config = dict(
    num_hidden_layers=13,
    hidden_size=256,
    num_attention_heads=8,
    num_key_value_heads=8,
    head_dim=32,
    intermediate_size=704,
    vocab_size=514,
    hidden_act='swiglu',
    norm='rmsnorm',
    norm_place='pre',
    norm_eps=1e-06,
    positions='learned+rope',
    rope_theta=10000.0,
    rope_fraction=1.0,
    qk_norm=False,
    attn_scale=0.177,
    bias='none',
    tie_word_embeddings=False,
    parallel_block=False,
    init='trunc',
    init_std_qkv=0.0297,
    init_std_o=0.00583,
    init_std_up=0.0297,
    init_std_down=0.00351,
    optimizer='muon_variant',
    learning_rate=0.00992,
    beta1=0.9,
    weight_decay=0.02,
    lr_head=0.00492,
    warmup_steps=200,
    schedule='wsd',
    decay_fraction=0.735,
    decay_shape='pow',
    final_lr_fraction=0.05,
    batch_tokens=[32768, 65536, 131072],
    max_seq_len=1024,
    doc_mask=True,
    train_tokens=384800000,
    max_steps=5535,
    dataset='wikipedia_en',
)
MLP neurons of a small language model. Each row is named by its layer, matrix (gate and up: input weights; down: output weights) and neuron, and shows model dimensions 144-239. Each number is 500 + 40 x the weight over its row's rms, rounded and kept within 0 to 999. Numbers have three digits each. A neuron's up and down rows have the sign that makes its largest values positive.
Before each neuron's rows, "fires in" lists the words (lower case) most often at its 100 highest values on Wikipedia text that the model never trained on.

fires in: "it", "i", "ii", "its", "india"
L2.gate129:486495554446498505514549481522435503488463422479507393440477482528544513508541553501544522456494545528412422566521507563515487528568572535463481513524498571539555477539522490546504524466549554485493579487437473488536487483471502483539523622544530472524579605429573457421512502468499451444
L2.up129:499505535443470482457481494536491489449489451485521425471451500515531464528497482471522487475489552499446481509528493555504522535541497561509551517544497497549572512499525527531553538476539510480561524538428514487529468514472483500514524650562498469499603610470547418423469529493511463481
L2.down129:491466559452475423524473439555498555532460465493470442439487474469537470536572567500540529461512483537476499547519461505523446559520509506510432488465480485534572510508549480502514581426522531454507485421424466539517493506506440524512551522524554495518495530511574487492532520508546507512

fires in: "both", "total", "candidate", "all", "born", "alphabet"
L3.gate149:519498496458536507480489497450486456472434464504456503419466525509500406471493494550502463466523514498541518474436537599522467543512474492524462466555524559560563481519533581410535486532553491550469573516459445431505514499460540457477542412497459443530494467516454591454526497554478490530
L3.up149:540464468472545562455553533453468488534431494475443493516475560523502408509471579499480493453527500578473462546457547527566453520517483417485516481534559487554521426561447550503483473510517507502460615538600429430544548440451538435494532506502525478473468537487476533456510469472499502501
L3.down149:471449490509462504461512487495443545515518516547483520523476575498539479502516528432454473540517457529510506462524503507500465530505481483506480495502543477472586460473516547536465519566438502528490557421550512541532462512377512545412431501471529485504484423560522470540527476452416482458

fires in: "season", "several", "seven", "seen", "seat"
L3.gate669:467523515597474522500508581496560484490508481497459493496456459552582460539497532490445561510482566510490471459532506548504498492482524561482575476557554496485552498516544534543472512515472483565534510539487586477502525477468499523556447484483493563574562482545574481518439488533562526472
L3.up669:480502472457438418471493561533477496525455567507489524459531495494553566431522419496566502431424525504500496534424489529471524457500466467438556552435551527496507489501537477479513524501542514519558564545433513518536500497481489480482437466517544404536492513496543480476450489410527470461
L3.down669:529442484563505503467535567557488389463532507510502531518517460541571481564476493509523531499443500575540536566553507530521521539549556473471488479534527450561493507536565522442499507634546541576497497444458537500519499459466498539499423493502540540478479537536501520437469524551498483519

fires in: "during", "winter", "ward", "eastern", "western"
L3.gate548:575479520491467483520489529510530494451503524464574505522547429445458560571560493476544478496534421549516513473458502475536463472429448582491493492506530510378523433554468494472489476593463532532554480475484492542485477525531552511495508526555555500471462470496501524454452502518552527508
L3.up548:525524504463506521458467556513502480462470512474475375460497502429517549523536573449532529440532459495478472477518497529547488511530482541476537508488528495498435473575537473472494536546477522444428489413483504530496484505583507451460448536542494476455482450514513477504474547558504480463
L3.down548:480526511457482542434506452521519554454473495416467488529468519513476537521507439440558504513390477531511523458476488480421491490445468530484475497534493513483443435505468548508477567521504560555528529423461479526475532413471586446424504521571554550477490478510488520503486550500511444551

fires in: "each", "one", "an", "two", "washington"
L6.gate387:456468449524577506503489522523522523522508529535498485555429500451478419535614511544508456475559528465485509433446531515505508490495455502471503470472480508523477496546514432514531493457403497498407489504524467514491569519508549405518479501531444441499537483506488522472486534529513478515
L6.up387:472526509553503521546445462507537495480532530568465421508518550548452460542509491461527523479501512515440560476472476503523518509474469505462543439493465438421558586500566490445537500509521460538557514467482424540455489460420478477553522525509511477501441466493511577492482558507511543516
L6.down387:495516562423498493544531460523484563448479500461586483480515521443578542504446597443419529521465488482537535527532567497513510527474446620567471515506557546485472527441453545461536508445475475494494552505441479469494497509517530460479621463536612523543560503550543514558519434496492492516

fires in: "their", "they", "world", "american", "european"
L5.gate60:589472546501466545573580517439435559436492516491471511517463481486483480460536468479489551459507544536496514460465525453512495545521485462547517475506447444519494529519503507519539463466503476547531510605476432523509550550558480515457470563551496451504561485539442499468617519443486494482
L5.up60:489511488489520526444457455482458465486483463535522505491476453511485580543518512527537505514476453529482421485522539497464528537512510532483533500519592545475524489499527551438429477529544472435516450541521496542526385538478492538519478438549542513588475468440485598476432444536475483429
L5.down60:516531515434461421593436502502517515486486490410454480483532479445526497494492615495523464454504523549475604409633530519502513577520475500482423464493496490524450505417511524466516562485501509500463431441449488456508429470558498479515515521481516512520513478476446530416519515490577465472

fires in: "season", "several", "seven", "seen", "seasons", "seat"
L2.gate21:502464533536514456503515581465539418512471502487509556463526577582536474511499490442525572489512445440569573534478535493467524487484526417460537480572554402513513428498522482501491443588509493472486528459486436451521466531446527535573439501535472506505527495520504556585493470494522487482
L2.up21:488559497526481585458469543490509470496490508453494548487559540521508497491574544457539535451447453486551553459507526565449493474506500476479549385528514469549464459498573505486486491509517500461479534540470445484528461582487462527516433545525499554478489453517522498481523486487481493497
L2.down21:536528581465486518529547526524519413439443480538420545462562545504489498508486473442512587537493522491521503565493548483498590434419559434400574486544544447546533423535533514504460500568506492456460514476468430532459460524509484536490447464424557600434464518500483519504493466465521475482

fires in: "of", "many", "very", "are", "employed", "two"
L8.gate258:541473500526503436501496468514529498530497408599460461545521475503499566533528518457427424524511506478422513557507522544451469428447507495562514447526528531537511533449461492533540501403487497484481470461492502459438436552426493461497479496527526477448496535489504594461438540501505527519
L8.up258:503493503512483512446555475515482486600464462569451440428506523486507503526496555507498475532509457534539508491518521539414462510446508431512503537512507471469547538497476501556489546533462517444469492503560516513488532510517462491536551543558509541541454484505539461481506465488498414445
L8.down258:547528495502484511544426503493558495463499422481458498547456512532497574502461506517487465503621473448463452500586468473446445482485523465540418537518543468549528489483542472413524456448591534470534513514444534555507461395551517478515482494473417512533486537549479461494505534542495510500

fires in: "best", "both", "festival", "total", "destroyed"
L3.gate229:465520489500435519516455482510520472556465554471504495524510534515444432506477454521551472557522401491518428533496520492468524521488496536499515499486544522466533539483488409469493508435479478514487551501515556489499447507542543543347499504503482452621482445524535560470522430454485492481
L3.up229:491457528526483561535466462552501495507456571523501539511516532512447477503527507491521440514561472530452502529437546540495460551490482484580522476514547545513554484544510443490530530490461527472501609445546522471552407548539482502473495487508499511546470465473484503467609455456502479506
L3.down229:442502524536479537598488431533508560446454608534492549512576583517488502411500547466510561472496519521520515517467554510470584631527453527542515479499566503524522459492481499439479495501522475433542582443496492485501511489515460491506538491519537530468477510548480507487451471483505491502

fires in: "de", "for", "on", "of", "former"
L2.gate518:569574503525470517515471490454525465499472440573510489510502462515524512549561494403525509552481516552516460553484549421528469450517464479505522452541526527509512453506560472511514524420431490574454441450570535480519440464576534486505481484501450434462514451519494425468664470489501526529
L2.up518:448492480481498471510463498506509449522521493544515484483483505509495533490500489460527556465507590523508496523534520484514519488469526499575476451518491532505535435510518410500498504438550456580450457559517517516508520444533558489516549446518430446478471414505489474469572474516532539493
L2.down518:452493498454513450528520467489435497515535448500489444457555540539567514482535585466506527494521487525458561569506510471501511507504455504469508496518442513462586479562485464565484506460580530473516468582457517505442533469534472448565548494461458505496465513504506478518522532505480572545

fires in: "japanese", "northern", "james", "winter", "eastern", "joseph"
L5.gate613:509503428438471488553523443505578517468508593500518483391522535546415538510533546478554457535456496528481510506550476483488472471415486468575523466526490431502471488475472477541537423535482537564500517475501483547544427503554596448489498494542511533564493441541501560449588551510447477521
L5.up613:590479407461535475519486451463504505513463546424496469465507473483475498509575524457536404490527462505468490476528497494491473522432460440480494525492532479499528551503493511433534458580489516561506538511499461535511432496533575512494519460562458536471447465559483503508431565498485492535
L5.down613:507543463427429518528524463486553545479501443521518409486475505514487552497461512459571535476506511473520521502542504471468467511448507505486568444473482511505438511479541587543448512495585475452459535466481547569543498473515581507467520483436480463537552474518567435495504495436545504473

fires in: "it", "its", "itself"
L2.gate115:563524538468514500468454493564536486483457535520445485464530514512490488580458456491583458470482480471549425534458549527556463532538538541561520509514490489447519441541457439542417510541464504568525516514477488531566483577459495439476586498538437461423492532415535495501540533493478505439
L2.up115:581549495435441477433510489521585477489504460585509523504526487558523517553488510496466500497470411471466475510471542454482485465535535468496573550507457473415514470469442476487491561541538516506512524474403536562524414545497465472466491574482429485424490477472510472488541499500421522534
L2.down115:538532512441514530493531494493525588436454472549427452530494538504536555537434517542529441448471509464466470549525540519434576553490496502570580548576469469485483490470476422569443552525459516520356487622472512527477512500562481484494527538502470506509507551527473507484548482496487521470

fires in: "was", "had", "be", "were", "is"
L10.gate702:536461505503475445493482556546512489474487552478510574509489532456524465537550550496537419468478541504449521506473462447507446506482460515490456476584463492514490507552538552540468545478489490427402423510520505548573493470517389472474520457467449498492521515533511471442531569527501471522
L10.up702:498421534506451496455493453533466485507498509571496463493526549565454546464407501478486626484536539523513489514471534471462522547493519487478501459445481466498516506542429507528408453522529487445582494476487492492507568500392478465564519497509502508504455551503532451482512578513546464464
L10.down702:501501530464545423555525515505480473449441485499471451463499545472476514501447520511530510572476478373547465517496432569560502491465532558496432490542452524515534495517441502450452529466416450553456466520475537502501526480541528487422483507478508567489579443523471490529446553518428562507

fires in: "is", "was", "an", "are"
L3.gate449:521516500452488471469467486536494526519550484557490454609508565489507490525553547515522517491502521535475502519518506516459485446497561428526413469506447471551454505480514550508532540509490507494525503417448502499459446479480433454557517475566391501522532497464562494513535561474474471502
L3.up449:486489516609476515465467472499529470526485473505465457516446561481439498514521493556500542487542514558547502523524522547508492448489537466552478497504426460589465510491552533502533502474457511465496567473425523523527419517436518483534485447604447512502543508514518484528513503496484500487
L3.down449:469463519471482406507495483536503523462490529502476507523474555490534520495520578463492491516565585549552518553492499533557508489461517512500479442476515502535566515559494492533488498405500543484452537509484500505552520508417491531536511557538492436537511496530552461543524491452482485456

fires in: "a", "two", "one", "as", "after"
L5.gate240:492487479495477495486491521482536492536496566539571544551516512511440567516563563515472481519526542464565542442510448579505449460473530488521589518513500490463487498522515467524629560618461460508454590533445485491457643496520535515505463462511453488459486452548458491567520530469536557518
L5.up240:515500536507564443511457503484533460436505582544515469613488519443492490462558496534435458519510518497561536410496481545499522474527451450489531439490453536523443546506492500505562550423502513507491543451538518523450558520532484464585501568521452518529478494490508570465486549432520568557
L5.down240:463496541435523450535469445499493533451542550576513454473551484451467546485506509583552509461508566510505568498471444494509491479465485583486484483458487479562487465460549535485500398464420523519480503490535521513509545520491493525491540537480552459557463510543451465459551525392604554557

fires in: "york", "nominated", "nomination", "original", "named", "won"
L6.gate127:432412472403512501508451439523611559459487475476483563530547439570499462497517509547525465509426427517476496475499511536496443522585513563540451520461479462463534471482529632534444507477500494535572470502467476511441441463467542497543540514527479509517558485448522457494445528533495555480
L6.up127:538452583453475401534455554535496513452517520437506516475497504519516452435523503582558464558522457542520525490506406607512446484562483509463472473507541481492519495551538512510501478495466559547482535543447465519482450435550489509453483532428487440519501504480542473517533518522478488516
L6.down127:533561416504530455499464494514450520498568506502560468446516443520412565513501460499458557474463504467487478408495541550407627511520519430508485515510472436500434437484449452550428535476538472547503456488445488540553440516445498563460534505522478481477491552515501436534517458550510554463

fires in: "and", "each", "to", "top", "total"
L6.gate148:510491536455495436509515598546512420430513523477429453543487530480506537353539560511549468479511470524550548486490521399533574569492487486450523505453491555450518489565535532479444533411510515540480447481479544488544487471498461519528550534485513489486491552516559485467489456510528477539
L6.up148:535500483496459506522566430582480481515605418546528431474464442460513563455483500565549495488532481482531546421494479477503527531422565498525464457430522574466497503561505469521496510459448470500466408452545516448521477508473570496466513504426471481530499509489508480545511440544508522516
L6.down148:490558596503524478523483554513494442421613545470478554470400541492503453474554474471509453522468493493505475568489481487503424484526449494455449509591497493574526554480508510510513551496503535556536414457561570472465523507464468538494467435525502521425511475493559518506457577467473507505

fires in: "of", "film", "films"
L10.gate472:465468450501486503461552495533469434538492505463482452588549528418518508505502517474542530446469489571526581456470548489457469434518480539518557445493465522426520462535538547523488541477473453539482537489537535501497527446539477469504572467452448430531517531492463495514524485482490554488
L10.up472:528481453506542473472579483507465502514556486469464559519473477499520548484525515535481495459422464546573475468487460535483458510513432449394552480506532432491487464439530583529442520493510541487510471545510524585485468470506560415485469513490497510406508462501544430486488569509494464471
L10.down472:464505447517496524475498489530500480420523503424520566555479469490415529537513478531472479454464512549510455540553523522487501518484532475436508441481466499521512447542518496500503430481486431544464534484461530463493436511505560521598501488567481489503419511480492500458578447473455587539

fires in: "to", "of", "took"
L10.gate107:465514531528525457569481531512492466499493565502478532474544389478451488533479474507544518478493472495548520533441510558538499471428473469432491540511505538416561454518549515471539482428417428546478450429546413473544448538519541473552617458489445459492476482552530516429451522455482467461
L10.up107:544513481465434488423480504581425503529515466524542496469491514516511478536533570509491477536436482491474498507455521541547498441482503470479501474509508508529563514529460435566459472459511473499462405458581578502522509478409505499539477532526538426405490510499502485507501504571540501504
L10.down107:481536484509517504479528489508507530493532518480516503502432516417487483468527479454539455515460467599502493464514517587564547540499455469471528465475558492468493434504543535447474469561523454517481537439442448418518489556484590535472478450497526507566549470575579473530471574434469599537